config.yaml
n_layer: 8
d_model: 768
n_head: 12
n_kv_head: 12
head_dim: 64
d_mlp: 2048
vocab_size: 8192
activation: "swiglu"
norm: "rmsnorm"
norm_place: "pre"
norm_eps: 1e-06
positions: "rope"
rope_base: 10000.0
rope_fraction: 1.0
qk_norm: false
attn_scale: 0.125
bias: "none"
tie_embeddings: true
parallel_block: false
init: "uniform"
init_std_qkv: 0.0145
init_std_o: 0.0
init_std_up: 0.0145
init_std_down: 0.0
optimizer: "muon_variant"
lr: 0.00614
lr_mult_up: 1.42
lr_mult_down: 1.5
beta1: 0.93
lr_head: 0.00758
grad_clip: 1.0
warmup_steps: 200
schedule: "cos"
final_lr_fraction: 0.1
batch_tokens: 65536
seq_len: 1024
doc_mask: true
train_tokens: 503300000
steps: 7680
dataset: "wikipedia_en"
MLP neurons of a small language model. Each row is named by its layer, matrix (gate and up: input weights) and neuron, and shows model dimensions 288-479. Each number is 128 + 32 x the weight over its row's rms, rounded and kept within 0 to 255. Numbers have three digits each. A neuron's up and down rows have the sign that makes its largest values positive.
After each neuron's rows, "fires in" lists the words (lower case) most often at its 100 highest values on Wikipedia text that the model never trained on. A number after a token or word is its count.

L3.gate896:115118067070135108139173184112122091087173093101195143102150109110137162174148136161113077112094098093125108139110028174128115106084161121143119123105118088152151130129105104010136132161129144095104101136098140110159099095154101158039150138157112102095115134110133145103084113123148121073120173109113176118215109153129119135139123085096166163094159080140094094137148159150126091123105107128153164110128123154161105130164105131119095077164121122094125152157135124128142128053083085114104082168166152143104205124115049160067124133128079106157113139122166121056123229055094109165
L3.up896:105164166090124138122140162155065114117126130164127090101150094150145144200168112127131106108198133154157130085161156105177158120199117158157155054100123121155161071077117118133153109128130195114152148129120129122014094110120140126090126074160118109206091148165169158080172120153096130117136089117117187204137135153148139120099177182198133220164130093090106116108088132107170134128094078178054098093116144187118142069086099132136134116111117125154134076111110161109085116122128174102111067071137168113108109166063090143081135130086087138132066134132140075167170140163080142150
fires in: "several" 21, "two" 18, "of" 12, "many" 11, "other" 10

L3.gate707:136108109142169090136184134165130105106196133157160141168121111101176113091143084110144126128140127122112104110040124145142137140126143117092153063088138118164130166127147135175168067152171113109058135167186065100098139069155053162149108151153114123113057104148050101117099095118102164161093129129112099183112149068114145136123152154128167149157095137176089097133111160106063128100101105152190037128113185099109116064125082086139139103137073109097185140111136097084187042042087144140130116097175119127152090132107160151142141131141122108102158100135100127070139135068106154131
L3.up707:061098103123121146153090145111159113185161136139105167081123069116149181091088100132114126163103130067084154142148144143126082134100144137094119097115108102123096119134063156154125122086183147123097114167141180132108158063150068133084098186136108055122147124200105119072162135134118151175054098193127152141123120157087115104085143141155182143185148161121124132148139152119149129130190126139080102145097153171157118120129101087193126165177101105152123073050116127114134141117092128143174156087102132095152120177112138116107134087138107138088182085099090157129150136147137156156
fires in: "and" 17, "of" 14, "best" 13, "for" 13, "on" 6

L3.gate688:075184097142119135100126100160150120094089141154080083142118169111149190169189182136132112088140154158133159082147086136182175162141065102140130137169101142200067148113108084056115160170112139180117140131095139134164225164135190127118126123094187109161072160090162092145095095182173191130133162181133119151144143134093061153155128125144161109121202184126100143144123151111128127172116155194099180200104134116133128102167136145190122085113152079126135195169163121133121143107143170162113114110137166109160134109109125052154134159106158131121147129111093118147124179078085149134
L3.up688:150104082139177120116150106190114121174191140159115108127164107104117094157100127172095144164116144167156068144124145185104110097116123141157119118176109088108126113095143122119161076131125148132125114121099142154074131089149146145095148162109108135130131083086126132166143124153164111121087134159172068069149098177080165131148195105189127191098117144128087117115093137100126085152080091093090130152104123082108161121081109168145167094097165166109209102101126147105220134089088126115101055106093050130135121165076074077115117120149082139133119118173072132094185231128151154138
fires in: "of" 44, "were" 12, "among" 6, "are" 6, "by" 5

L3.gate1108:128078070091102116124099069191119162132137144141111101077115120124097120152104135163112187106119172082089088074136083168080174143070124073104114150165146117122180184126167181126137130112146168106052093075120134101119105165082145160122076148138132117113162218128214066149086094154163096158173212144118112087111134127158186146163156131157138109153249108169153122159097138141106084136109147148127084098149118154170187174123075116132158185091097123111108144174112126115116105114138101124148128101129161082140150094139126080153150176153157143088135101042111149097137140132174094102
L3.up1108:100123118132179121083081102147073086081091104121147143131076183133177098164135130136093164120096145151140146093062128113131153102117140140150105118122101094134095136186106184134095130132075066060097144150099136105141117101055124135089105201079152111173083168094066172136124201177171091058171127183106118153166161117092135078141205142140148203179107093140119130116128086162117111120062145098131072116110080176138099155134176129090143167151147114133127123118102140149143173129101107157148128102089129140102133105123108090132137149149137127146115175110128173127098075138108137143
fires in: "october" 23, "november" 12, "september" 8, "by" 6, "to" 6

L3.gate1008:064081113048115126102105092111121122129125133191132144117119137147109155175154093122169100156118172091163179181125142178145191105106108183081116145149141168136146125095166144138059151128131137073145152133118084198093084139131147088151145126174087149150170107104099146124151103098198130143185105156145136145196143146122142094099138155125170124122163134093163186137160172113188121146133144193147100144152146144144145143048163122083128118134142122128094170162161123144197146123138165099123096115056076203135151100150162131182133110078108103121129162083164088116102085124138107156
L3.up1008:078107136155129067129159086164162125154140115183139170141167150069095103140062177139109187093195124172143127126131138122107174172155133126123157122046128127145145176120088173147125141115129077138154113082145116124174140124106139099168143156117063109193093150097144135157139131119159127166121083139122129141130148172112110098067129157148041149132133067157126153117094155095052109105156109112156109089098069136120143204100162103201101103104090127097141089127118108122099094135175166062109105107138132093090189147087130147143180123184145119111095087121132090151170097150097175161
fires in: "as" 46, "of" 15, "de" 9

L3.gate90:115116119121116093136161193076133105124152071149188075088151154156087141155117058123120103088087176115093174128139130135102080102170161138115147157184122069086121028128145138125151134148085135154149165109166092194136100076044164127126124142130160157163145053163108170142120152127143142143105186156162148054079125128125144111161135143078130136077136111128122184125138101160080108142142114104121176036128127186079123053099152146129090128133140142079112110177117097120089160176094129135114107125115137192126104112048179146159134173129167120077144140124157161108099133061098132046
L3.up90:136135147105148053100081136098109144176151115180144098142176094123067139158104154110154115056076117118093158072189109119124176128123142099122159097157128155151114118116185139125153170123079149140182137116095099179164075132077114107115076097182118137203152102156128139132115129146129131153127128186195097155166131152122134156128076110074106167101165106125141075097135168167138167151111116168104142038041128137056110157094134051159110135148183137058119101159110192112099150126076088102131058107091150136125168134108103163135143096059126122123087142194102114109114154115179234105
fires in: "new" 18, "two" 15, "all" 7, "own" 6, "different" 5

L3.gate1441:148177173145141109094171122168119112075080094160077111207142153134087169127102101080119089141106127119161157145103112167089133145117116131133096091170094171145158122162127053100143174137192108125099097190144157161161149153055113095103121064191120115130116130111089116110152089121165184109086124116145088129156108197160114125140114173136158122099094187142118143140093041101119127126155124116185122132104143108137119054100139098063111108136104170175150126096122093133119151123147152108138110167167121180114121156122134170111118118110105135126128120109083144085152148149134129176
L3.up1441:121129091111160169158181107144136119133125124162155132225130156138145156145129127096086120153077158083155117122126122145139166120165154141165112093151106157110074192131062113122133089129107213094136116171125134159132166135163115080163143115128159127155107106148110130087152184128180136113169135191133107095124126136178089126061118170151126145078130163137102120142158126168111149151144160164119187148086045175059189151100143104128108120040141118123178160160123122115145147101122146161109092167155059125065134151117117068146121136123099094135106066133140115039130090127104151125
fires in: "than" 18, "as" 13, "what" 9, "like" 8, "number" 6

L3.gate1140:147087140167158144166138174128170160090117164130144098068181135066135149075181136097115109108141085094075165116121153161132107084135128156155127147162153146078165109100069114103138176168050158145146124155115132121169123158099146141111173115166081130035142163144103112141132106148105167166155149067146126132075088206085123095158149131109084118170139153140085140140091147196145140150180152068126157170101114141113113177200173171108183112172143042113146114119128107163118096117146110155198144132127129173123135158145110119101110167100124107126137139134124151124144082152087131114
L3.up1140:158113112120075121064081164066149140131106109139138129154116160122129135130162166192161105189086110080099095150154173108098132097150167101171134171143149126109115157134110178091131162105141094110131089134127125148110137103133148148079091161102179125136150105117124106137115064109121159132166065071041158078134123076109159203109115152104175131102086123131139167133123150160105135130124154096145176120125145113145125135157114124147152154114127122114170094180142085132152140141158052177117178146067123169148127151093073055099139145135126146123161148158143121105071117092118153115
fires in: "and" 26, "so" 22, "but" 6, "however" 6, "too" 5, "how" 5

L3.gate637:137099053131138121146170146161070158142088139138089098150080132128109109085108123129132126133128128178106132163131142120131131145078171130163114142179120167157200083146114157145153136093102126053164138094192144167100191193139161120083155105141080126095075086152126147143073084152145130187075154117131180108130140149072134104096096179153093141121106100045141110119099136099132120117105083150126150115095197124088161074112112229150131156152128149137113136136114130115149112066135127138124097176156145074093119138154112186138164190163087150121083134140084127143140155131101135181
L3.up637:081108188151114133107154116185164156070188148146140132184085085147134169103077166131159110082083219137122099100157109175092134142110167122101099172107146101111070155101130141084061143180094094174138095125088134161124100168156077104148154155111118127098187137176134123162096178098077146175119120127093071125135110153109166108140138122127112089125149125148179164116130132105127142115123099145135157112089110150128144099114124080158133091058111072137142174130096082179136122137122141140097113116126110132099093097109120075107154066091075139114146061159117123137136079188111091113
fires in: "as" 76, "so" 6